Weights of a small GPT-style language model, trained from scratch on English Wikipedia: MLP 640 SwiGLU, vocabulary 16384.
MLP neurons of a small language model. Each row is named by its layer, matrix (down: output weights) and neuron, and shows model dimensions 176-303. Each number is 200 + 40 x the weight over its row's rms, rounded and kept within 0 to 999. A neuron's up and down rows have the sign that makes its largest values positive.
After each neuron's rows, "raises" lists the tokens whose logits its output raises most directly, leaving later layers aside.

L5.down112,225,169,232,130,164,256,246,184,200,252,212,96,210,238,229,184,220,204,168,156,200,142,172,160,195,239,217,224,232,196,166,207,153,201,254,219,147,244,199,202,279,152,149,151,105,226,162,237,179,166,185,198,199,208,201,205,234,244,139,297,242,136,227,205,140,191,181,202,311,208,205,221,171,118,189,197,196,121,202,218,162,202,262,237,144,320,251,193,263,209,174,158,188,140,118,187,231,171,160,139,213,183,212,241,193,179,154,119,210,253,240,198,190,278,228,137,148,193,191,149,188,215,194,187,231,315,218,178
raises: "ely", "c", "in", "ities", "ric"

L6.down363,193,185,212,170,146,168,288,187,159,194,194,209,149,145,203,160,257,212,166,237,163,164,164,165,217,215,203,211,219,221,199,189,181,248,253,199,192,244,194,171,283,188,229,193,154,253,247,163,268,204,99,260,199,182,256,215,245,229,235,161,133,227,70,212,197,269,241,214,167,245,215,164,137,241,226,226,276,252,194,230,208,131,228,159,182,178,110,220,211,225,224,214,127,264,250,178,236,206,222,226,221,217,233,160,218,237,139,215,167,196,192,188,131,216,215,134,223,225,222,258,244,213,246,184,166,295,166,165
raises: "s", "tt", "on", "t", "div"

L6.down466,220,209,225,194,240,177,301,203,246,249,227,235,164,197,153,190,126,95,201,201,149,109,171,139,134,283,253,171,230,253,226,242,159,211,151,180,202,221,211,111,234,194,223,161,226,205,141,189,159,208,188,250,218,217,158,173,192,183,194,238,167,202,227,171,222,232,108,230,260,146,204,161,110,203,158,252,118,203,216,191,229,228,204,213,174,179,171,207,217,195,223,137,159,156,273,201,161,232,182,197,169,196,179,259,222,186,255,234,155,195,166,220,166,189,181,220,297,219,236,150,267,205,196,211,183,197,206,176
raises: ":", "ift", "ale", "ols", " table"

L5.down159,162,287,191,178,142,207,270,198,242,192,201,202,167,165,244,178,167,226,121,216,219,211,115,246,277,199,182,208,189,130,183,168,171,231,239,233,109,216,226,193,221,182,254,129,166,184,209,186,191,203,162,208,195,170,166,156,252,160,133,159,237,209,230,155,243,111,116,200,209,210,210,191,232,186,145,201,151,188,232,193,211,250,197,185,244,233,197,221,242,213,167,111,224,237,200,210,243,175,225,240,260,226,178,148,214,220,166,119,152,157,223,172,184,173,186,222,223,174,247,154,185,259,232,247,150,196,181,195
raises: "est", "ble", "esty", "one", "per"

L6.down160,222,207,182,169,161,174,184,249,262,140,179,217,212,135,168,136,171,225,163,205,156,148,223,132,185,198,207,223,228,168,177,238,156,171,233,127,216,296,222,195,161,153,175,218,219,149,232,202,175,189,226,175,165,172,222,204,178,300,307,215,149,242,180,226,227,154,221,226,147,155,208,191,219,176,184,193,180,208,190,236,120,148,204,202,170,209,206,229,191,127,233,160,138,177,177,257,267,214,185,174,202,200,167,213,174,136,228,179,189,221,236,125,104,209,240,197,165,128,207,176,218,201,171,170,313,242,173,175
raises: "ers", "l", "eb", "ls", "rd"

L6.down617,208,230,144,195,174,145,202,221,180,181,213,178,224,196,120,140,204,178,120,195,221,188,255,151,220,199,215,178,206,249,192,140,203,245,222,310,219,242,276,176,189,145,180,181,140,187,167,187,206,159,191,163,239,113,154,252,264,207,205,189,243,237,222,162,181,197,140,180,121,220,169,200,295,164,246,220,166,206,186,152,298,210,234,178,226,156,208,233,214,147,253,209,196,298,203,254,228,185,148,220,246,250,196,156,128,255,233,154,191,255,178,188,75,220,211,211,192,164,250,196,187,244,198,177,255,238,291,228
raises: "em", "ty", "y", "th", "ong"

L5.down439,202,239,261,218,167,235,160,204,261,184,230,233,229,256,255,69,149,278,221,235,177,259,235,128,219,109,243,285,239,142,168,251,155,229,217,154,201,158,216,226,156,180,155,230,163,178,224,194,215,229,201,215,194,217,210,183,228,183,249,209,146,186,233,163,183,212,131,258,186,275,246,163,186,268,160,205,162,233,253,166,125,193,249,214,237,225,191,178,219,173,296,206,203,236,200,192,223,258,146,167,198,183,237,239,213,194,102,246,154,186,126,204,171,223,223,161,147,158,235,236,157,156,171,181,208,220,198,170
raises: " been", " taken", " entered", " earned", " moved"

L6.down595,216,175,145,202,204,171,164,197,172,235,268,166,273,121,109,214,229,234,196,245,162,298,138,229,228,233,227,174,259,266,233,210,183,235,235,222,222,179,167,181,210,182,175,252,254,186,143,265,206,247,201,179,215,237,258,200,198,145,231,161,191,269,173,139,224,182,142,193,207,218,131,197,145,174,171,261,158,191,194,124,141,172,269,169,182,158,212,165,227,134,179,152,130,217,202,182,239,142,215,195,219,171,217,99,195,205,108,146,185,191,200,183,190,164,249,189,202,148,235,155,168,220,221,137,253,220,196,229
raises: "30", "00", "50", "05", "esty"

L6.down492,225,192,127,203,190,165,208,232,231,193,217,189,195,258,213,202,217,202,151,224,218,235,150,129,167,259,216,159,124,160,196,128,221,224,190,241,234,213,220,215,196,192,181,193,176,225,206,221,212,180,165,192,179,281,158,134,154,208,241,196,202,216,230,168,199,141,254,195,216,214,221,246,251,195,223,194,208,222,135,166,269,194,134,199,201,183,221,181,212,227,196,211,124,223,161,76,210,159,166,211,244,206,242,239,137,226,195,231,247,177,244,142,131,245,173,226,204,275,238,137,119,173,141,174,275,200,105,144
raises: " times", "ly", "imen", "ification", "ford"

L7.down64,217,248,260,159,137,120,260,156,213,220,128,234,245,201,187,226,241,226,169,221,155,128,206,188,243,251,187,144,201,262,218,181,179,234,192,167,186,286,100,246,129,301,208,209,206,252,251,258,146,193,212,238,285,217,228,128,200,232,204,168,211,255,170,208,175,257,222,217,205,208,178,219,243,174,177,201,160,181,214,208,150,270,132,264,190,130,235,201,222,120,195,150,181,172,224,198,199,178,163,234,213,188,251,203,186,211,146,151,196,201,188,161,168,246,181,194,350,244,244,121,207,221,215,198,234,159,165,212
raises: " for", "fully", " For", " honor", "for"

L6.down503,215,246,175,232,230,162,179,191,197,225,189,216,246,226,229,150,213,173,255,251,240,213,179,199,263,149,202,209,250,287,265,198,242,133,189,218,165,224,202,170,94,198,214,257,200,178,237,166,213,203,234,116,228,223,173,192,178,182,239,96,195,149,259,167,280,222,181,222,228,174,189,192,199,159,132,298,196,236,251,230,232,295,218,195,203,244,167,230,248,226,259,119,204,260,267,211,202,205,163,209,184,200,184,194,113,234,238,194,308,191,206,232,94,327,179,178,178,175,321,161,260,236,177,240,246,219,183,189
raises: "ep", "och", "op", "airs", "ack"

L7.down221,152,139,155,176,202,207,231,251,217,162,246,176,204,232,185,226,131,237,168,191,232,201,207,139,204,287,274,226,192,175,194,269,177,181,102,211,146,182,203,183,202,223,226,231,203,197,135,220,109,232,231,97,187,109,180,193,166,223,237,184,114,273,182,179,196,259,202,192,216,177,209,169,214,258,186,144,184,269,184,132,88,152,141,153,159,199,166,201,258,189,215,213,227,256,314,165,172,191,222,177,137,252,157,169,177,227,195,188,256,135,249,146,245,293,128,207,253,224,251,207,214,149,210,245,183,189,135,273
raises: "back", "ices", "′", "ning", "ress"

L6.down417,191,201,229,119,224,185,194,231,214,224,187,225,181,193,206,126,258,179,180,226,263,201,193,189,263,174,171,229,184,207,212,235,164,196,280,232,190,268,197,258,166,239,196,217,189,219,217,166,201,195,236,207,147,150,203,233,206,200,257,271,208,226,239,243,123,259,139,227,292,229,201,215,178,175,194,177,219,269,188,202,273,209,253,124,268,195,168,168,257,216,221,165,159,187,182,223,164,88,254,166,156,181,181,294,147,193,179,266,248,202,240,247,179,186,239,189,242,204,275,202,220,199,229,197,161,219,193,140
raises: " whom", " which", "phy", "equ", "duced"

L5.down68,212,221,263,235,168,236,259,149,212,242,258,198,190,225,193,172,139,132,204,207,168,146,275,207,224,233,226,176,169,161,187,198,241,184,187,223,193,175,229,212,152,188,193,237,132,188,211,195,257,229,255,169,217,153,219,254,199,203,233,222,194,278,222,202,213,242,200,196,156,199,257,271,240,134,229,254,165,213,183,237,87,186,202,157,218,178,182,216,227,139,122,139,170,229,257,135,180,276,214,295,197,242,125,221,239,223,250,182,228,201,112,200,129,247,269,182,225,187,115,176,203,228,151,300,167,188,192,150
raises: "ity", "ities", "ome", "rab", "os"